MLP neurons of a small language model. Each row is named by its layer, matrix (down: output weights) and neuron, and shows model dimensions 0-127. Each number is 128 + 32 x the weight over its row's rms, rounded and kept within 0 to 255. Numbers have three digits each.
After each neuron's rows is what it responds to, as a language model described it from the Wikipedia text at the highest values.

L5.down997:101083099148134078138141137112147128134139127083192122082075156137128175130106138134098148075158199114123119109133079054119173121103089194144114151128178152135106133115118110195143174158120128125103113128108101119130121070105108095141167163103115150157133158139168152146173140128102200137111086103145094106157215082141153120109145076098162108176132164120142155138122057158101081065127
Word pieces after m-fragments

L4.down647:055119135146131098121156096129096111137101146128113194176174138123063028149080127091110129162141095114100163109131143169114161174145146071120145126093094075105151181128154177090133073137177169129169110151176171110136124124177081151098138092139117084105106112069119131125118110167150134140113143177138131167145180205063124158126087177158126115083134099103118079163095171091134132100138
Main verbs after "to"

L5.down73:117157134143084116161080151143119119070151128160145134147114135129155106134144156072110119112114138159133189077096177108188128142068110118107115213134135052183127104087153098162120193151099101102122109170116131110075154099081134104147101065120156128130159119110124185096127117119117200156152170121154189186069123094127133109144134113150123153177134093043126112093068126126073112140187
Predictable continuation tokens

L2.down651:122076130122155157129107130137143121113105084093121144133065092130151118165142142118150177076073113088109103186148112148164132145163107111113108175161168160084123159123123065058113204115155141098136137072126135095154083172067069100140103163114108109136085141139102110206129108145131167120161154100165119144118086152161086130147139124165149127098131125157098117098066107110117091097128
Closing quotes and apostrophes

L4.down523:175123104161141106122156162112132132168150115163118131091062143177133117119071127152146129072068088137099132106144082136153135067109112156134107123157100025143106146106142112110166143119185132114127155131118159173116147205128106116123115178129135144113127132131122104122196201127092104118111063150143086128125176116121139108084173146146110152141061080124107119166108161071126083087103
Score and range dashes

L5.down323:119078128128072183089157086128137134130136173128084125193134091078087140119076120079095163144138105096132169140144101136141161144165124143082140091087154126139093129161172127133100110147155131183111150134154099114055145150133170171197128113143149152140134143137139114108163111088094095145149196096111107177112142092111134122201161193147119104146145140113069087155133095048152164095109
Table cell endings

L2.down269:097123112195071114151096144108125168131145087173107125116120159096093102081096137085109116133125131192115068095134146082107109096154117105178136126123169078080152107116106110210159106132180105146150163092108130122073146146153162117144096150120146131100115136093153146116130095155098167095097148117036108122111131123145118109132112110154144128183117160150078100126108178102156139109163
Start of number tokens

L4.down430:113159115165144107082097101106195187136083126177109100092128140133120100113194151161105148138135175102135135130178101095144095105075113147125101086103091082102112127082088102143085058060140140171172176146122137141123130164125162058111055096146101187171113151159100102122157098142138179129101085136118083138142151083159119130138146151110121153182175133149123087163133187111146140059096
Leading digit of numbers

L2.down52:080107087157137149136150127127089118128095152107106114133107083135103073161136099101116041130157084084165173165121145153101111141152183106163161125135099109140173091125162220192112079111190093097141124142117115136052152156147125167122129123194158100123092084103125103116123144120147122159121189128076089123145135123083149116131138146140172168102167129107106157152114116115134167109104
Present-tense verb endings

L2.down765:126185177135147180144171104179138115117157124189118121109153155135141130215079083096076121174091095132086152199150146161142125140130145145160141174117111140149181140140125111098145091160132105068129171112087117094094127165159104124128100103097136085137137104081173143156167126143129116105154181074099131111124143080106129126076107112144144113078121116158084129129053174104070136117086
Mid-word subword fragments

L4.down217:150148186104154115091114094087186124192112066113107176137078115112130057066130160083143174135150153105145157172088147099102118136189090091130117167112105144141108146126125078162155090144097167111110138167102139058140168115153127117135129113102156095199142143125138078144164141160128179080100182139100136146105115109134132168108102104134137179126162176134132165175067068098162119112104
Inside-compound connectors

L2.down560:144075115056156122119192192101142108134068166096123160094128130096143101126147119185135134153106114112099090115116116109117109085134147093094072100142110076116140128152122151182106113110175056099130146147126171085127112112137144139169153119137161097080173114135142136133169121174091203190127164173096134099158109116151137147149125182098119054158133081124118106143137132090146127153078
Field-label separators

L4.down346:122066115180103146081120133035137108169155196134104107104175146106146148087154141071080099149117106156168121155096106162112137078128088066134108198158161151094105102173147144140150128111148092047180122096146139124195141118157138148084122070144096168142096080131159107184150096161150185081126129035128140121165063144095097088123142137189185112105123165116112123143119130177120110149114
Wiki table cell separators

L4.down197:108093189154086147112142190103135096200094086184099150118116093103114087160124157139126140102108142127117161132109114147151103149176093129128197148125095147164128102119117164065150098133182181086137144166178145136156095068204118067139078164097128161093121094142153108064135114162102150134127129125103157171129112148141148103092193155089134191163106152139144157090113129127108094214068
Partitive "of"; number digits

L2.down356:179152122166120140130128099166107098118115148156152169121101090083187160093110132169083166071099102092176135068069154173099117118151170182170117189125111089126160197141169098052131087134120095141146144170137121161151124087119201104168143161176116127087118134100155133110143120118200144111072074175123145140116108167068119134147175134143142189113076140154155138148133102128176043130166
Word-initial fragment pieces

L2.down419:116131081122170163126118116119133033097167130129069122144095103169134164125125163165082117124102082140117081127149147102132066167116129141117158114099188134126148120104132119182098130194033155139162116132127144152119170070115160154196114102147102113138100114155142160103146131130141109119073112120162165135162077084135127138150124126177143092142133100169085103106099154128059101184153
"as" word and subword

L4.down185:211130127188105129110119147110161176139118152102093100113161101096101172084146148103146085123115112093172096165192159084082135127222112060158107097134090069129116155103149117114089177131107128114102161156135156130084115130129114113112084129159132128184120106132066144094150099086184120104127116137068117146119168070111064181114125110103150144103123135195178160170144131168115078117123
Totals and quantity figures

L5.down344:150136128090135171130122147179186135164160147120118088082098131139139161113104143169083142159079188123133095138176186075155085138106117146147088137128135107164055104097121123165115180141065050133100085117108130178036094144090130149142130151082140103097152086125060149136145141114155090103130124087184127112075081128141087114148111154162105167075151135121138142093146107126158100127101
Verb start after subject

L4.down129:144136146132102074082163138119122183142150143138144148120118154128113110111096120139106140127198140087088153127129072146146164138142170112097113099112147149118104114144086188096116070162050107123098150078113179098145064102126179110123155152096076187115128183112096121126093100126176077175110114175147104170133177164072144151068123152101117181121168198177087112089136128082169120167133
Predictable term completions

L2.down688:165165099177075149163149134138141136133189103112093154201104141133100150118192161086107175175165121150137142149104162078084108115098079125179134125136101145091118113123149102077142127132091130107115122129071129135154132164185188108128140104144133094135181116149123197163090109156068185145117177158094122176090125109138132163156108093121118158125094102138113164056112173114157123122165
Intra-word hyphens and dashes

L5.down307:111157134121107145097124183085091175177104157095134157147123155154126172080130180163110200066146149096104112108101109098145100155102155099170139138125134101116109096093078048111187140113110107151146145090081131060148097096108122163124168146100085120111148140118125081071127142133125162151166092149167191127147122126141165069146139130049123163147143133094130136163098140081104150151113
Word-internal pieces, table separators

L5.down237:118096155104148037109145121096137097149134063150140162077126160166044089088133148144161107119162086080144141104141176139100139124115186144130066142093155094177076128105151161127119079142102103102101103123117114157121138096217101192155070095147088090139116098114113119122144143124134130109163127137100122168163156127168161144148122131115152088149114140108153142133121177127096118133167
Word piece after g/sh

L4.down274:094152146100087100152153105110149044135100145134137155167133103129107126126105129131227082114154163157121129173193097073081110127134143085059135076087124157176131125115103110125069130140135179132122145098090128137201183161189089115165151081072099059137201148109135114124161125102052131151147117148168082152117156081129120095175177161101104127157146133150128100083170136112116057136127
Early word-piece fragments

L2.down727:223120092184099154158078112129128122112123076102151135174136111150123125125120146039128129131094116135171120133109131093096231136162146134125156178155076108118108170152191146161141028126163158130176157138087063101110117147128189157139181130149069116148134156115121101113118085129079192157136170179083100100139156157134140066125168140119186122107144090134112130104134115161090062078169
Mid-word and mid-compound joiners

L5.down751:105127088132121117082152088141122106122133148105118116135122113104127106086156129110201101109128117146129139125185133127125139108092108135130193109081104129194098127137087166109136140169131084142178171118073146210165124102114113125115139107163134149099134097136122196138226082108128124156137090206118102133135140135121083187210067174197092127173127191165117172148092077079132121152122
Word-initial fragments

L2.down190:118165112097130211116095141140106116132127104150148132110168098102145148116119135116135153064138100149117111063128085118149119090129139143118160122169100166133119127132133156197106173119112102146078092145115137152122120125169156128177128111145151167140159087083087147117137130159093140148110080086197121085207079110148102091100202167158139155082108148132144172114098107087110118144139
Article topic nouns

L5.down40:179093111128152138115107130133120161109099106124118229129108160186111101165116190146110105161085147129102119134111138101154116124114113131133125096145114123141114121135114163114169164104164141131108104126127092152136121091178040115144141150151145116137148136101163128169120064150158114135106113143174113130090105088109082123139093107153041126101137127166170085126201204125167126140117
Mid-word and mid-compound joints

L2.down931:191060148107199137174096138134162068147132075157156093147153116129122152162074123104106135134176163087090070126179108101166134149156140150086123155150090067168062127151107096125068103118133128098198128139060143128116095108181088138108143163140118182093116119111172171149133125077151154128074109113126161149180170133140136116170114128131130103121140166138120094144131109109182132144164
Periods and sentence ends

L5.down1015:125134145176120105105097163083136125106092110206091139126111124096135141134145125150147123150115161143096153153056178146165116165138142114121099135115069124129109129092124074114144184115179209188079049074132116179151100128144144145142143113107085148073123157154165116092144114117157102100120152097115112077206092125094099115104122127119127136134094096148143127139138160111130078114087
Leading digit of numbers

L4.down46:160123087145139098132143145064105083157168058095150136168099159116125077107117084168080099129104166091100149164084160106130110099165143109177129114108138110101104118142123115195108131144132106133194095116058161100119099123163147152136117151107208121117125117138155124095121120070138060143135174194115168080074125213113171150177130160160168078132094142120112172117103073131128148098133
Lead-sentence continuation points

L4.down388:158159085130107108084136145115105183163147114144180100137115113146142108123162121110178088118133171148167157092112130072140099178085197112087154157123141136120128149150126043130094111119075105147084157138184175077123081168100108085138157152108102080097121093129108197107122130163147091126102160069188061097097059130118167155083104177160176089121166105125120165081099144079141157182086
Closing punctuation after names

L4.down164:136154106119089128106112145095172154110103145133255134094106125165136142195158125119181147179115067134127100140164061117143170083155092104118217143115152104067144131138114169149100098058082154189134123100118133145127097151104130086139125105142129175109154139168124130109060137085108151190100071151146147143122125067124155157130109140114107066102109150157155128203125132086065186128107
Mid-word pieces and label punctuation

L5.down778:124169124151142170142161140198145127100127081094107098123134112111108143108108096128119095165177165089123135110073152134091099118171107103160106071120126155154103115110155067129125115113141062137137183130126142148157101144114148127087124177097180189198142141157144168128134128141087145160142168087155130150144135150118117164172124177152146163085122201134184159119101144059109133150160
Structured-data filler tokens

L2.down808:061072117139116151137091076128119124166110146147086127104104137133191142141086153142079139083086136144116141121118118090110102153106123136113133171099090191111164169112088093135142128143126093107147189092128078206104049110120123114091092154141103145128152137150128087151095159132160101128091108136059129150158094120189140142106169140153121119156090117162149085146162200132108098106052
First digit of numbers

L5.down250:179099097093067113142151082118171120094172154165177109158109137127071134098159110119166162090129096110136150103122105126151148136128105154105169133144156143146096109189077108129081145155128146165185159085097140148178095133128086093132107145170106140064125166127154102122096112039063136100174118127105139047126177096084154125077196142126113107155128196145143139168113098190118130103154
Joiners inside names

L5.down46:115125146151116137089156079062093152076100163140123113113101075167091146127153143167165120118150082161134158125215117133114149094186125108137108130137165128164114105135159164128143112133190159161119112117056086144130089148082131121174107119150193192162128165116153099131121156075062132079172113088108105092110144080154149123156126105121178093128146139142121154154106116102144173116108
Inner digits of numbers

L2.down600:110143172155110109120079117088089112081129096157134131107124126106172113181079150163112034145135154155132152125141105167130148105077130126137142161107135108134152116100153166151135136082188173154079078131112144128092148147097152150206132130138142140162152085146134114132071115111135122064171147104143116122193120145083172113102098092107100109092202071052199161119075187177121145163125
Abbreviation periods in tables

L5.down119:111092132152129210143114160129144090106144117127087170112086155092092162127143129138109110078128059143136217118097121176179091096095141094121140137149128101118126123091155112119035143100162133112144137146095143100159176147118126173072092062131117103130087139157136186105141146115104122116111173154155143148121105135151100093082110119097148083079121123093115100112105093159145154137138
Before a person's name